config = dict(
    n_layer=10,
    d_model=192,
    n_head=6,
    n_kv_head=6,
    head_dim=32,
    d_mlp=1152,
    vocab_size=2498,
    activation='squared_relu',
    norm='rmsnorm',
    norm_place='pre',
    norm_eps=1e-05,
    positions='rope',
    rope_base=500000.0,
    rope_fraction=1.0,
    qk_norm=True,
    attn_scale=0.201,
    bias='none',
    tie_embeddings=False,
    parallel_block=False,
    extras=['capped logits'],
    init='orth',
    init_std_qkv=0.0361,
    init_std_o=0.0,
    init_std_up=0.0361,
    init_std_down=0.0,
    optimizer='muon_variant',
    lr=0.011,
    weight_decay=0.033,
    lr_head=0.00714,
    grad_clip=1.0,
    warmup_steps=22,
    schedule='wsd',
    decay_fraction=1.0,
    decay_shape='linear',
    final_lr_fraction=0.1,
    batch_tokens=32768,
    seq_len=512,
    doc_mask=True,
    train_tokens=143500000,
    steps=4380,
    dataset='wikipedia_en',
)
MLP neurons of a small language model. Each row is named by its layer, matrix (up: input weights) and neuron, and shows model dimensions 96-191. Each number is 500 + 25 x the weight over its row's rms, rounded and kept within 0 to 999. Numbers have three digits each.
Before each neuron's rows, "fires on" lists the tokens most often at its 100 highest values on Wikipedia text that the model never trained on.

fires on: "r", " Ar", " four", "fer", " ar", "F"
L3.up885:475517474531513513540493539506521536463483542480485507539522534521461502477494504513478498452494508495515483554497532505474480532478456506490492480476444516539489506486549498479510461514480493471463495517486499465487505501511442510488493501453495508503497493535517491538527518484507489530

fires on: " bl", " H", ".,", " .", " Bl", " Gl"
L3.up861:516452464509499458495477470566496481490532532476519485492491530478507496483505487486507457480513487495514548516483517465516504505539492487482451540526516565517520495519474457477499455491518460525531517504489496553497470527531486502472509496554486446514479515534475486485505502468437504523

fires on: "C", "oc", "\n", "ine"
L3.up264:476484503487518493510532503502499487547509509564485523492492490523495478507497547524503476522492442446510547503507492489485515475451538507463522500481458519453491494499504493534514505510495476534518490512529437457527412489478492485565466501488498483504517481525510495511490464511518523542

fires on: "t", "f", "ot", "al", "h", "l"
L4.up994:462501505535498535517505525507504475522444512548505502533483519483504476528482513545479543457491521509491505520501510490508466494502508539446491457506504487505462442516481520495484536512525535521538495507445519516518461503505492467453498510517512504515516500510476515505526513451526520516

fires on: "w", "or", "st", "i", "os", "r"
L4.up643:497527555523487463468469485521513487499553476526485528500495489530495496511472467467517503470517475455507503501490470520536497501491463482508527516528490491520535477530509499521457504530466531517467504487489563468539555500499514500478495452511516511470506485502471474527523485508492470543

fires on: " ", "(", "ham", "iven"
L3.up995:509510527464506464522453503506473501540507477447484498490498509509450528473454531509444496428518491542514495540519499491491454500470480485525553547498520541472496501538522447507477504525537506546538462480507518474525522507477474519512497453460488513511513496517448515486480496499498476506

fires on: "i", "u", "w", "ens", "ut", "ates"
L4.up111:474502529493496509495468470502502550516494516501500534484464504492490487527496492450493525470517457481547516524475477494498526527531503523496474486495455507551520503498465466474434501503523507512537533480498515471494504490472510468430506499506502505519485512502490500522489489483511525522

fires on: "ice", "ust", "ev", "ons", " consid", " poss"
L4.up745:453520541513541515517446518469461510497517498489540529470495489509490492508516477472509464445485497523464496511478475484460494466498530475514523488508470466494421514473486550517485494490474499497471489509483508521476545526516483539477480443508510536467493488530480501506503484478495492529

fires on: "S", "pis", "uff", "le", "s", "TC"
L4.up456:504472488540547508494489524497489466581504486532549512514497491492480518515518506439480503510494496514465494451466553479501544500490481547548499446485530484553498510509492529487489505501496465493507508508539541512503484509502458504468456544523526534523500468507499466510499478460517468527

fires on: "et", "ell", "aces", "ace", "c", "ant"
L3.up147:565507476471542465479511497487507500503491517511485520472499485515479535494476404509503493477475532472455464492494534470497515496480534487531499480464487470512524491493489483493506488478499509489521524511489478519508538488485501495499538516437511476478471502503491554522514515497467504486

fires on: "l", "em", "m", "M", "eed", "ace"
L5.up400:489531524487487532542502477523490533497484495510526522519505465471471497478444499538525492520504514514499461530492499496512531488483475531503489513568503477541463493511513491511509547500531550463504494533485540485507559522490467527528531513497466454502521527521465532528511531520549504522

fires on: "l", "pl", "an", "n", "ol"
L5.up1020:519486499522512527511505456486510534486468510479531503507475482454484469463524532462462477495504528463493490518504541515477530516494514507498519444491550515427461493522495483519494510490523505508546479485481550479489516540494457461513513517489496511533494529501490553512529499483500550459

fires on: "erv", "ev", " War", "st", " |", "w"
L4.up171:482484520501489490497522513523494465497506517527494485482467490521490484507519498494508512480464496485457528490505452503493523478498507499512480445462521475460450542474496473474487513447552519476539499513509471523483492488501530494501508507508466489537462477520455524515505502466493509469

fires on: "os", "us", "aj", "ran"
L3.up89:496533508511503519554474479508480483499495534468497484479484527470547508533482541540468466513504474453503524498518487484489541480506506504478509497472481505479489500496482500527537488543547531469539508527490516519501471517470481482520484502499511477556496525506465489467516449523497472450

fires on: " of", " Pal", " For", "s", " Camp", "id"
L4.up726:471467475505522473496506523483519455454464438533503498521527538526508547478452472562478502465451507487516517456536517509467532518511450538505519483508494491509522517499514492484519504479464509502489475501490516521493502510545459518497478512445551508478460505470475473497528482507475506491

fires on: " was", "iet", "ac", "am", " be"
L5.up827:503515518481487475502494543534483508515483529480475523468498519486493474528502491556539484516483489544527497483524481489491503502494510491487493519547567498485494508520505465493473499464513518504479485467488529575454479481485508449498506466436498521540470431491410470514473480474503524477

fires on: "S", " I", "u", "N", "x", "ind"
L3.up357:508485518481544488533485472538471449471521501502510520452525514512468466480529531504490521485541498487439477515512484482478489478463499512522512454506522544519535535508514504483509497519498507469491487472490514484490493443546465495478489487495477530522499528548464511497470500486488462510

fires on: "C", "-c"
L4.up81:458496501498516443491536488481497489530515475556512527485515555519507489492480506527517458520471449498548499504478476483502519515461502462497487454498441499482473521467487554492474489504505505502530533515483498497513479512467533504514466524528507495497493451460475484520519480493497474516

fires on: " by", "ist", "and", "RA", "nd"
L4.up35:493480502505480482531479493456518487473462532494504426483545495502507547460477518489500475511543523510490547473498487474466528511500465444494508482533509498515484486507526479542537503494537514531498492444468467503573489500529477545543513535484482447516515513482496504501495444503503467484

fires on: "at", "m", "ath", "are", "h", "-"
L4.up267:513495547529497476528461489498478459458508519519465515476501537525533459499484542463474489493504507518522560453490487484521533482435471494512525508510517497462485493528527447500489454515489511506498521495483515514482514555491522491495491502523503520475501515487486533474533467484519470477

fires on: " be", " Be", "us"
L5.up1078:519462543492504498474506460507491468463490510500455532506540485498526478488491527497531495482481508515510501507487520531514512493569532496478478542543564475463527531504459533541521529477508506489490442512529446495563486474510513531473546493513468544523534459474482519524497554489492534501

fires on: " st", " about", " s"
L3.up313:490468476515478492518508498539504474509512513504506513502472533548514514538507498480488515539527513507513491469533538475442523482494486509463524493513522472559518517455443515541480475488549555506513501514564476487473508498501480533507519503506548464488538501451492543508498467467488536514

fires on: "ress", "ant", "it", "ost", "et", "I"
L4.up626:529542501513500477497463513499462493460525473488493495482510461512495538491511502486454503472480463452492450504479517455480534480458537534502521508511534502508499466510474503515472485476489522485524462471543470502536521498508454490497553492428498468486534513491505506525480504466511511480

fires on: ",", ".\n\n", " from", "==\n", " while"
L5.up750:437526516474477446511487489485517444452507478514462544502465501497513513503494484499525497484438476482475486540502522466463496528539494513502501502489488522481488541553522453516474502518463468512486460540527520543485504479471489521507453503484472485490502507518468487520513503481494497464

fires on: "el", "m", "er", "l", "y"
L5.up576:451531504523511522504474528498523563466502531491521534502537480513520471492497493510524514536501479530540492506505528463498541508509494487501519522484510525481476450527490496542537537516487477488561500510453536530445540517509485503487506464505503492524530501508473527488485531535507544485

fires on: "ne", "ash", "re", "ch", "ah", "che"
L4.up714:500448476461517483490465499483528515546487468529539481485458538525495468491540485507511507460505476491509508526477512469538506477504521539504532499510494527534513506520520483477520509561534514493517507549484453484522450488513522514477467484571516533487461479506475491492514485494457499491

fires on: " is", " was", "ac", "ital"
L4.up482:474483478519530475473462490505547509505535533496486465535491500534500519467529488473498528512475492482465452504506520498485514495529500511498556464480484490502504464524521548471491494486509523558501528481544526485510475503486465471499510495467480523529504516513496528512486490503491477493

fires on: "-", "17", "18"
L3.up556:499518469508504501565503553543477487490539469464487561480472533489550506447501540498492493542509460501489482531489476448510505507538523525484535493529535533487508546486438521518503491474537519504524473507503474495487535469548480489520501530477513484490530507494495520503508478460516551479

fires on: " p"
L5.up1036:529474499526521481475455490498516518479483481463487478507461469554515515515515462507521484512500493521522469495477487486467523491488506495485439535484465472414530492468479495530518521525497522508535487470465484480484508500549508515507552517535546495490554501550529512467528472488490506478

fires on: "T", "S", "-s", "C"
L3.up423:433542497514516495493527452484503490517525531488503498516533481514508480497450490493510489501500483521551483510488535483500467501497518464487515479475488494525510533504496471479477489493512525475563507523539479493518454506514534448519451541523486482552512500537491465513515494495546485509

fires on: "s", " ", ".", "th"
L5.up426:469477500462516513503509545471535533510498502484501507507516483514455498473464495491492537455494519481487504547530542536496565522557501521482475486483533495552477491503504496512453502491491494509517483482462516498475461466508492518502446555506527535508525493482476493492490487459559477532

fires on: "oss", "ose", "ech", "ent", "minist", "-"
L3.up166:491534451540531527540512512540447511542495483521482494490507495496526498502519546480529469501507503494514482448509517489539526478506515507483494491515507511496526513506504522487490467471494505491472514496528490494526535496506488511506498502471505477523521518514500525543482476519510535495

fires on: "h", "m", " to", "est", "ring", "in"
L4.up142:495510503459489466504476458481465500432511488483493478491456505514507515506493490509466509480463468465522514527475539495526505535523477504471471511493487488472505524536448528486499511502520520498479491515467546518503510532467526518541499529529553427503483509528474506470491482489502516505

fires on: " ar", "l"
L3.up876:473468498466487497545480517546537505478471525503499485482469475498490522533488473536472478469506490508480510508486521518453540540486453482500495489499493468489491498498537518522515466517522511528521481446464480507491448503528471549539470476455467490490479457488529492485497503458481532525

fires on: "k", "s", "as", "l", ".", "ach"
L4.up667:509484509506521510493496479491506474483478559489481521515503493533460492478461496503491518477539499490472489493501516536461496514511527513484534537488517528544461481521492503519497492495474481505539480507474529533454514550504495512514490567498486473472531461477523513487457487499518498528

fires on: " Con", "on", " W", "A", "R", "irl"
L4.up430:503497510508484521498495474479474479517470466506467510473531517472489490471503527499489472537492516515493497478489529493501482527471519484488531504571480489523488507526480508542508486505485488476507516527486513536505453483528462500473452484496490516537502539498511521510503520504518542448

fires on: " War", ",", " war", " period"
L4.up869:486528496515510471464502495488470475519522496526496492493510522493485553494492482437542495462494498525531538496568494550454473502518473520497488469472463452470467487519460517453496464531475504522541505548532527505530482474515489517470480483487446472508488533494523505478475503508512492471

fires on: "b", "C", "ent", "B"
L4.up1041:481494482501518500497580481503507540527504540542495530439490493501534573472496503532540528517484484487525474524488491452516519461510520496478436497480480515505532474472477512502505529522466485484523540490505472482511445488519484491521518517485533493531502487463536481510511486523457445495

fires on: "ur", "at", "az", "-", "an"
L5.up971:499499507509464491527513483498547485492513523503458489516503487543492481500537484496498502472498489500496507482499496449546497462470466493511533500540486497524486445505497484524517477512522511472505510515513533544483496518484504504520519531515526522537509523495488549486523533506497483457

fires on: "th", "al", "als", " b", "eb", "c"
L5.up1002:464505488472589482511542490484484506492486564527467489514508512449484517507466511493552528528501489488439501518472489502489503490511469467546467513527499463510509478527489481524441491478522530467513485499517505503479497500549536489483507466503460516499494512537516488477547493457468519517

fires on: " in", "oll", ",", "um", "ite", " of"
L4.up757:502484497483501471483498457442497460504486477506462525507480483537560500523528463480495504404501493463502550485525510531497519499515483489531526483537501481503496492503482458499482460487562472452481452519510505478528505467521484523514502521516528477497481497503507518518478500463503516455

fires on: "al", "l", "s", "ass", " bel", " al"
L3.up551:456462523497482492516485497477501510489489499524514511513437462544513535457490486536448481488504455496494539498505524533442521518481518519485507515503476487528467499500539468499460481547511492502511495519493517535462474467530512586488515500488469510497552499489460462485540506437507511528

fires on: "\"", "al", "on"
L5.up9:483518526539506470514509539500488519516481507499505550503455502504503512468479491488507495500516525520507488535486492501522478492550568526490511468506443492508453454527501511515490501489506508487532547481510506537529502535510491519496470499493517494551492454512485519490505514465484522486

fires on: "id", "ed", "d", "s", "t"
L3.up72:495486486450520461507470512475549489466479486494460482521508551490498559525502463584468479474523502498524485486508489528485507462436466534504520517518474466539467477479473483512499476536494463546488527510492484486479514486501497516490469443498511474500470542498478490470514552562500490483

fires on: " and", "o", "a", "oss", "os", "ine"
L4.up699:523526474479543497510531551487455523481476489501517567507527456511501467474447540489474496541490494445513525521478524509477514501498510524529526495523432505496538466517487475466484482494517517496528480449455484520487491546525488547539488482492494544480500488472505489513506497515484503444

fires on: " on", "ia", "ul", "q", ".", " re"
L5.up440:496541500496495493463520519506485519526496450548465521502460533531481514492496458490444493483478523528534535479477557489533530512532509512511460492499524525462512519488484522503487499441517510491512475511478531484532529460482457459479518497487498513516524502471441503523509556464531486505

fires on: "ol", "oc", " Year", "o", "os"
L5.up625:504513532522492504486471486540466486501498490535473489523477479470523480468481521457499509527456520485470498524542505571490496563490520493512488487518474446424471525532510476467481495498502514494505472489531483505524455495481442465496496466486505525505490518499470509478529535508492513476

fires on: " and", "ak", "en", "al", "ly", "ar"
L5.up866:498516488499552485469470456539512494486462521520528475545529518509527521519476521506487508516503525486476476497500503437513521474504513557491493504494541500472474541483469493486516502459526485474498494504473500446518460500492532463470465508493481526489455522498509524515538490501505528449

fires on: "ack", "ep", "air", "et", "ave", " while"
L3.up602:532550492491484524519473493485494508538530480488544527470498470513524512502498488496466497518488486500519522494468527496520505448542514540517471520498492527510493529474557510522492560522522524511527512514451474512483535466457497536505494520485510490507503558457501496460505533511455478471

fires on: " by", "az", "et", "ach", "ire"
L3.up91:543489536476465517536502478524550524505453545513515510537496499513482494473502467510486526498522442464498481466526513492463521482540513503485512545486523490498484504518505512480512510499514484496484534530500495491508476508507511497495515568503506532470565474513511476546477508501482469506

fires on: " st", "art", "st"
L3.up371:404500488485492425476503498521493480514486528525459483493483487482487507517525480475473515507540500487471521473492523478475514483480480452484526446502485485525535518442523526489496479526542563536522492514529464469482474473502516472504529520482523475534501503523487501517478489482511492489

fires on: "l", "it", "ur", "ol", "art", "y"
L5.up1105:505518484463502516519511529486470503474442466469490473480546488486479509526522508442514458498476478497501485475497524490478526546475459475512519519534510497467483506527492445523479517495519508471510488471482502507467532512510474509510565514474471472526496552513499497506501479487526522444

fires on: ":", "ol", "pe"
L4.up878:466474508471519511498501516502500489514549481501514485482485542511509532476457506511494494550496498454474468510548477513488544506500508512486517536497488492503489502486523471469519510495490507522500475473473475457537520483481534542512512480488536520512523462479467540484481530508482482494

fires on: ":", "ch", "p", "us", " /", "g"
L3.up882:501517525472504497468492517504482502495496485510469498513505482521494518464558515531489522504482460456495508481550551500459485494463501507495507533494479474504499511458515515506509458547512496505559508523469483507511494504505503507522484492493510505475465522493439539560497509465491477463

fires on: "id", "os", "us", "res", "end", "ays"
L4.up1056:486508483446518506496463469551471507469519519493510544498508478476510499506469511540498466480565461499536470474520505480502546530499523484503476518525537456512488503483521472563533536502512508507485488540491506545530540512540479483508509473512488514501502494515496520456549480517541529420

fires on: "u", "ar"
L3.up345:485481531467529461502507496554488490471553510508532486477521523548488491481515511510488510519493467490426462514539540481522520509494485506501530466462511559452523543505464495509539503503485480534486507498503517468517486436499500470465492496472498554505485483512502528474491509483460482474

fires on: "ord", "ig", "ric", "em", "ob"
L5.up136:557503512511494486461484530520484532525477466508531546481525516503517479507500450494504484485523528499484481489506456506515488481518524461531536516493485495493501467522527466486508521494509482495516515461481480477488487467526544493508455510504508501473502493506509489485512485514528536534

fires on: "te", "r", "art", "se", "re", " Geor"
L4.up297:543473477472498538477488508505498546533486464523532527495517501547485549515500492475487463495495531487487532526497518495484540503504480518527518528515541526522479493533512480500540497550506470486502534459487491497482498509490477521485481497509484470471471498474518461481474483466486446494

fires on: "ust", " II", "ham", " poss", "a", "m"
L5.up35:490512531494524535557537505464488512472544557487493503488468512484475518516488485460491475463483517505511514498482505466439523516483501495503535532458487498478512499495498546540506490490509491515500500489490481490524442517514452544506507493499543518468460504471509514529512492517502512493

fires on: "l", "as", "r", "|---|---|\n", " adv"
L3.up729:495461526492492502540546453455540510489497530488474549507491460500553478533524517497485514517504511514528533505498500509475507531471475495508486511514529510514484535490510484559515512490519502485517470512474539499518497523504477513510539493521455520504483496495507504519544504485527508521

fires on: "ze", " Be", " Award", " award", " Ben", "oy"
L3.up672:510467532492490436537471502483509498439509514516506469493453465532526494477507503503457487498470510506460512536515498497499485482504501510481516487488532468523472489536536495511458475492503461485431474459496529486528528494488516433510554480473502510494521505533496513528505535478475523497

fires on: "ay", "B", "M", " December", "ell"
L5.up1090:506512474484497454500505508533490464523543512499456489492505505504530536499458559505527484462470553538477564461437533489522506518502503529491475562529491500493522470521508493497486467516485499444478487495503473524491456515485493483487527522524525474501498470497552501515494500495490527498

fires on: " and", " or", ","
L5.up141:512494511499521515543497529471501511471464505498524549521513481556498502492450474490498521538506530521524513489510514429486480472500499510487499457471480508522512481472462484487527548493506491520467509503476488503484468493521507511481510506526480508516509453430515492532513536501484476512

fires on: " be", " Be", "ell"
L4.up863:559447512503456505471501489481524486523505539513518504546562490488537527534491504508485447479471502467520503515540496496503520468523522492503489514504538496503512491500501451496486522470510458490481515501489466487530513481507516498509525465492455497505538484537478469534489514502464537482

fires on: " d", "D", " D"
L3.up881:498509527512527532499536536535547487500508475488512482493478522495555497459441559562481521528516434483499464518484481480481505459506498504514554484472511519499498521495506475459474465482523459532513526474527508481477467510503535455509505503469484480532519490561530497490476494468514521501

fires on: "ag", "ud", "ug", " Ag", "ay"
L3.up744:498501485514502493491485461520495519478495527476501446525506518553478460535472487505503507479482467520496567489504485501530556522520509511525476520536557540470513490522552543483496534515534495485510533521493529500487508524526483449469463477499523492532516506548472530496476500497482494518

fires on: " /", "im", "ri", "he", "ig", "h"
L5.up272:519503499513519488516492528521481463489469508519520506451557495517511507547505571493485509471490541482473458490546469491525473470520510541491513492515532491515506517498464489457530474466498527508485500500502518503486481495422470539472490483471501506468531514547501540510481517464497516460

fires on: "t", " what", "re", "g", "ret", "ic"
L5.up913:472492515490447512493456454508492534476457510524491516567479515513490514526488503472502526527482516489476507512494536485504531521498485523461498545500458459440492491506541467481486528493470509496466497482530537486539521490507503501520493505523518490518500490544502485518506469515508494504

fires on: " d"
L3.up810:507499490462490526490511534444489493476574506485533469480470521498547530499451480561485542512517468502465522540523498484494527477485456513530475470476489483505476499474453486493493516494515510515477476499501456481499517477507502513511534479498472498520513501538476493513517520481487506489

fires on: ",", ".,"
L4.up1017:485517464482487446462494508522500451485504522513459518501485511489520553472514500467521423516508502479511522524529513531473501505512464499514500535537483502487483478531444468459534467469522421499519495542496530507486453489471504540499514488513496425476517480487469475480502508489499510483

fires on: "==", " on", "oc", " was"
L4.up155:463543473474518471455528509512525536545496520519477497494500487540497526519501522491499519511503469498519489454445495493464487551513526504498474499471465496491517496523531530510520503491547506479526502506497505459522503500505541469497511483506534482511516460497505511474460520487474514481

fires on: " stud", "|", "\n", "ud"
L3.up368:499495498434518503499538493480539500517525504498473504513498482475508503458484500531482493522493509530483514531496469523510500504534515498480529457521496451482470476536509509485494505522521579533473488512548477524485471498490484465500510485524537481493496470523500502527512469483484497467

fires on: "l", "ig", "ank", "al", "ric"
L5.up1094:496505536472505497545479508482503530497468539521518548519530473487471488492561516487482470504498496465453493508480494497453513483528544452500514523500503546526469505514539466558527534489510488489509490526522516458461484481524538507524447497498482481506502502473484501497552498522507539478

fires on: "om", "am", "ou", "d", "g", "und"
L4.up447:497491487500522508512465499486519502501481489523483499487498525472500502514506472517468481514517528541474531463511552516479506499455499474498462467494528531469503483482494524474497521503471472506463447526451506491478482481477506437521506545481527476510505521507480507510514519538422482482

fires on: "ac", "ol"
L4.up703:466478526500520450533484496531500498498495525508505511517515525499500496494521503534514491510489488492461458530543513515452508473490476512504522507480523525485484490493510478459524460515464517522495512485488543517507562468488486531501501471429516537493543530538513538503498504492488537518

fires on: " f", " s", "s", " p", " n", "p"
L5.up783:507476475494482473498484545489533522538496482486510527510401486513521511499487497485504515486531478470513511511500497506495517505549512495511498537486504425474504481434447518504467490515504510501511482525522495519463518517503510508483496495485501505513562448453541533479517515504507478502

fires on: "id", " of", "ern", "c", "ich", "ric"
L4.up495:508476468474534510471551515529514495490534519534551510544542493517499477488453505519551519509461480493517506480512517507504476546557478500495479535503500479534473525495495482503522501498519505486528514488492507519486490464524509513511459472493537492446497532482475479498539494518506495488

fires on: "c", "al", "B", "ac", "af", "-"
L5.up844:473462480459495502482544516523528497532489511482484431567530488524488529478491474461485506502493484514483482482482509484500493462514503459489500521553538497548510445524502496531484500511520516492513472475514505537501497509482528529537503500494461548505518510524501465510513491473514540517

fires on: " had", "ing", " r", " of", "iving"
L4.up411:538487487482498496508485534514484523475480487528476521480507414473457499492476485504478497480520507509498487514534469479447550523542488529515514519514508480508535521503488553546494496558492529459507469516473460507510511470525512469498513528491517533445488506509480484523530500502452486515

fires on: " business", "ubl", "ial", " polit", "anc", " larg"
L3.up437:517506537461511533519491521502539491460522523515492462507501491560474494503522439514561503479493504473498467502463483477474501506525504480503488523427540445492526505520492532565479519490504519507481514467510495506526474506489510476495481509502506533513537496524456491485552530483495441525

fires on: " tr", "r", " cr", " Tr", "an"
L4.up282:499513527492494510482487535469458507479444542488532457529545497514513478490494498473501500457495491535499506487495509542488490501536473524515465470508516485504456509502467491521476490541513499487447522427496488513506473509476462516500520513530501493504553508562531488510497480463504508514

fires on: "ion", "2", "1", "hip", "ity"
L4.up731:495502500523466497509509485515524482461525518509476480523489492506499503522474498502511512493459522437535522514511516561504495512480519526501523493495512510518506472532484499463480501493478487509508448490504466485511455477521520533464536495441477483534537472497533454549499510482525512492

fires on: " ar", " Ar"
L5.up691:486520517488519482508516507488548475518488521490489491521518528541500512450526488561508493482498479519496469528525497497494495524486480498504526490511493498555491509495510554480492480536506518504510459516458486502468529471490479521479481557498513471537514471503552502457517484439521485524

fires on: "ard", " High", "art", " high", " App"
L4.up340:521452528512474520494530534476490519511458544499507527516493490512486502567498468513520448494515486514518474505490540512485509511505495544497504516495494471545459455468480475496527496519533494520471562557504484483481554491503504499523518479467489480491512524484503527465480473488514536487

fires on: "y", "g", "ind", "ed", "om"
L5.up963:507567469488503431491488476509498537484458463477474481494484481493508531510497498494495485484516487556474506511511495494491525513452512530485486476465490502512530512514504556472503494493487510536506486537487481500494510456466523475529476505537487473503454511543547449485518562500481490453

fires on: "qu", "-", "-c", "m"
L4.up851:518518561552516492495510512451501446494484496484536497473512527523471510512529492485517539513454467501562473490496519523484527479490486452542457498515510494479499503523493461501529503489510510510485488487482533509496527502521497546468505527512499486491515464499520513498435526503502466450

fires on: ":", "us", "ec", "ut", " ("
L4.up853:498492465535517511523523487508504520474518484484464514455485484528520516492484487523499520498510474484501468523534557461499516492506494491507486499520510495492498470502491488472501484511542486521545521506503535497503542508539512536475485474483511502540456511467468530517505450483476433483

fires on: ".\n\n", "erv", "aus", ".\"\n\n", "um", "ult"
L4.up543:471476498509506522497523498518512499501526489506533486518462474492509515466531483476493510482526502529494467508479495503501504518546558503504498494530502471513549519484511528514504512476466480496557486505471502508496474495511484476476520425484546497486526491531481509507484552470525496528

fires on: " |", "ia", "am", "iet", "ateg", "."
L4.up956:517508529504514489504480532515473515499493484497488564468459538535478452503485490509504472469497510511533519485539515527514449505536501470510531535542496542500461504464510499501432498463493446507466545508490511489539507457511480476472500500517516565495517454502469524500519530497501521509

fires on: "==", "="
L3.up583:479512502476472503508533512471540507519515468515515524510501449501523520509454531523481497530461485477481503460487521523486499499489531498498487499513501553536525506501494489502489488527531508469523553504496516454506498515456546499553505492498539448484545472465482531495486534499552474422

fires on: "al", "–", "l", "age", " Mex"
L3.up507:494486512481503559483499539473507547488475532508473533493491490499462510469505514505486524520460492512488540477508515528431499531478501519480507498539506516510418495521472492511504472551489493469524439501520513515486502523511544505512491516500479522496500510493470464480569504549457502518

fires on: "er", "on", "l", " of", "i", "n"
L5.up972:481526515559485458483519523477492522543510511480495511511481498519503493494474487507524496491504514479546510517505501534567510525503497499526474477534533477506477514500503470533514482455487545510499480521433517526488526488487469521468472462515542490504491483506517501462486491482512520496

fires on: " t", "i", "iv", "w", "t", "h"
L5.up660:498519487506463516463462474475491479479478513473529537482460517506507482500438495505542523496483465457502502491485461531586484545496493513454519510525462493492557499497486502468522477536526483479524512460497500502474521525483483541488528510528517507543509492480506476508482480480520504487

fires on: "at", "ext", "an", "ress", "if", " |"
L4.up264:495487519482497459521488498504529483499503509479517478493502450507446506507508491495558489508487510494477479446466486487531501501515491497511534497488502478481498525491526492467496476494485520479492492546513531525505551511500530509496514527475512487502537497511500555463501503498491502452

fires on: "us", "os", "ys", "o", "or", "s"
L5.up86:500484508483538500554545509452471484445493538506508554499512470517515494514484524509503507482571478503493490460547498511520496486475513485530525495478529505496469513446479505539541505475489483493514495507512481530515483474522537511442495465481511535488511467502490526483591525526526500514

fires on: " work", "p", "ork", "rit", "eb", "201"
L3.up611:476515484477497529495508506506508471542425488529515540493462475467533487528459518488500510479488547498487493473484491530521466547492534480489521515498511460460482524505469538472484530463459507492545492500485502501477525539467520457513547487506483468501519504525522478547503503460520533512

fires on: "l", " Gl", "us", "n", "ir"
L4.up9:527488521465477504539520462506460512509497505498546497540501451504496507500514502491478488494489457466461478486477514463493481530505517551506511479544512474498466513467469491527465475493552544487540471510489541486483509476516520491504541483515487475508522535471488512496513516528550494471